From a checkpoint of a small transformer trained on Wikipedia: width 640, MLP 3200 quick GELU.
MLP neurons of a small language model. Each row is named by its layer, matrix (up: input weights) and neuron, and shows model dimensions 176-271. Each number is 500 + 25 x the weight over its row's rms, rounded and kept within 0 to 999. Numbers have three digits each.
After each neuron's rows, "fires on" lists the tokens most often at its 100 highest values on Wikipedia text that the model never trained on. A number after a token or word is its count.

L5.up2410:508475466492547539438506493522498503485505519437514472521479487467485485437530487479486515549466509497511534497487481460507479526496532519457553506515504500497525490498502475514500526515521508537521509523492473506434502491498448471486534482495535523503519509527491487554522500466532464521
fires on: "." 94

L5.up2753:531486553509496462490495491498492465495471512519509527467466479573491549519516496528497507469518516527524500480500512489525503534499508474516541492501505530509536493498518475488478527497491490528516492477499510414486508523474477571503446534486518489489480499466508460481482480460479486495
fires on: " and" 35, "," 20, ";" 8, "–" 7, " " 5

L5.up1070:506514523479541513508479501469492501496486503485589584505513497476478477491499525510477528457530495510531482462523455504547500514518500481493522534513499466531528492538505524488534525502480536456524507536485508515466492528470530530520443503450485512499485495495547517470504512529496452464
fires on: " was" 28, " (" 21, " and" 10, " is" 7, " =" 6, "," 6

L5.up2732:500476496502488489538513481478537534524487528518515489505502434498505523474494494525535477469492512479554510489510469494466450525435494491466529517458508462523530503559513518544481500565513524513500498484467496526483474506503489520529460527498487523513492519521486469504480522493536497517
fires on: "." 91, ")." 4

L5.up2585:512505505474475478470524507496486484506491506506486507492502501517529513512503457512488477502483487461478544465463497507463527513503487486516533482477478441493539544507524517499516501484509511518543515525504537449470470462488515486476555508518483469479514531575542503506459587434506517532
fires on: "3" 17, "4" 15, "5" 9, "ro" 7, "no" 5

L5.up1505:489479502506528549444522517509485497524472523509529497536498483481472467487474515440515509476464504441519486481498443501536498522512472479462527480497515494513466489536519517484501469467510523488532523513462494469461519492547501465505468517471544526471459485527515518509545517513489516547
fires on: "," 59, "s" 4, "2" 4

L5.up2051:518472517507492503461490473475496505518490519463473535501516474464475493491510467464484481520485494478516489478479495507528486540493437495517510487515520489508507485499523526511499521456534476494469529501500507504434509485509505530497482540531472531515506528512527497456444508481514535533
fires on: "6" 27, "5" 22, "7" 11, "4" 7, "s" 6

L5.up10:479503494536506552529517536472470487487485542524485523483550508507453498473513540482510481473476496489524480519478517501529487526506472481544537487506555491556516513509510480506514488507497518481473494481506517496463529457503527489528438487488504542498489478514509497497485514512520506503
fires on: "," 77, "8" 4

L5.up2690:467512493505493476485453502490507523513460468472535518480505529494485506473527528474516498497490472504542500490499502507482517517493531515479481529514499515491525506514541534573462506471498493546463529500488521480500460497537517517490504532512495539507478497503550495481458512493523491542
fires on: " of" 25, " and" 8, "be" 8, " or" 7, " to" 7

L5.up156:536489500517545520491492503516494554488479505507505498507523524511447497490488503472512469496470532489491493492497489459558514500534473509488534491548500529511492486477516499503501525465484507547528490490468534496460557460499512497519485472496520544470475502465509469483467507481519536530
fires on: "," 66, " and" 9

L5.up831:479510481500511521494517483502502482485461486522481518455531523471492507496488543477467536434499495487568504466510508466505500482492495486535527490544458496503516510519533484512529486509442499538535516488519459473541541457477495518529473530500540526503492504533501473505445461493494511477
fires on: "1" 22, "9" 14, "born" 10, " of" 8, " " 6, " in" 6

L5.up2611:490482521481492487482474471500587511547452485528480527511484520494495518468509524494498528485575438475494475487510472521526506530507504524491536465512459457512552515527523486511482513450427519519476483515487520478473490512472506514484472487504506500542482512500489470525472500459484509509
fires on: " as" 30, " to" 22, " or" 5, "born" 5, " and" 5

L5.up922:471533471557499482488527504485519533506494505522523541473492467475501546462481501498498480537499526450505549486521457508500508540478503492497530491447525541513501541491512493516485500524463513489485492505513500500448495508521488501466468483510497535534504526502498495452511488460533488530
fires on: "." 88, " season" 5

L5.up9:503500484504472511463519513488500520479448474493478496534434462497502512514505508509432540467517504498541499543506470447493491480502514495475494517514505494519495491556502515467513504450466498541482516471523455503476477508504530513494463468500509504509533493513495469524478466529477499490
fires on: "\n" 39, " " 23, "1" 15, " (" 14

L5.up3119:501482513510511484459498509503537494491526540557509521517538478479494546499521451517507512483521534487500523516483436475473550537524460517462513505505503522480543510525551482487512506465520488504451514497492512524486509480517503554507520524497513507508444435531478468499481520475508526485
fires on: "5" 30, "4" 23, "6" 12, " |" 8, "7" 8, "3" 7

L5.up2418:478505505502516492486494497484515562508489522507510496490494475457538481478504497508467495516493501487482514497483492488483500516453485433465534497448521500496506529509510517496496531550514554531500515484467498484463513527505487479528511528520488526505468473499487478509521526475509484505
fires on: "." 84, "\n" 6, ")." 4

L5.up993:494504519525492501494500467497506522493500503486523506497504469530535495455483477508493480501480485492465532490529490486532441579464492472454508507485499496498524517506515504500516478518480517516532500457507507511471498517498484546505489515503535518519463541530512469474492531508522507539
fires on: "." 77, "\n" 17

L5.up1027:483491462520466466488497474502516501506506477557511491468489456532476497466508485460496493453478495488481469467513494510479506534478489541466506492514568509550510522466494482472500479504501524506474504483523516489530498487451469567432509551519500509440508501517503457513527516490498478525
fires on: "." 65, " |" 23, "\n" 5, "”" 4

L5.up394:500532514504533489477503455495494476480466507469540522481436490472486482497528491531471513457491492465541473486528467505480520527471522503548564498478513515460512504513512479474526509526500496538501533548505487485493488497507540603494508540519486490470460537502551464469481526474477456524
fires on: " |" 46, "," 16, " and" 9, ";" 5

L5.up2592:526455490441514499474449515508523470482486511467498534449521509506511491482517489497517497497479508503500499525490472503465479529498500520461520528454501507495507538485502469534480508490500466503509539512499512491496505536496506512512499458515523490487508478499468440472507487497540486497
fires on: "." 90

L5.up171:507496527481481496493518491496492515493492491506512491510541505512473505505521504524457557459516483491514521486545466497558516546493487508517544531489478527504470531523496474497506512483475496533512490483483507449507541464522553496485509461498503508512468508551488484512483474503482513464
fires on: " " 60, " (" 16, " born" 4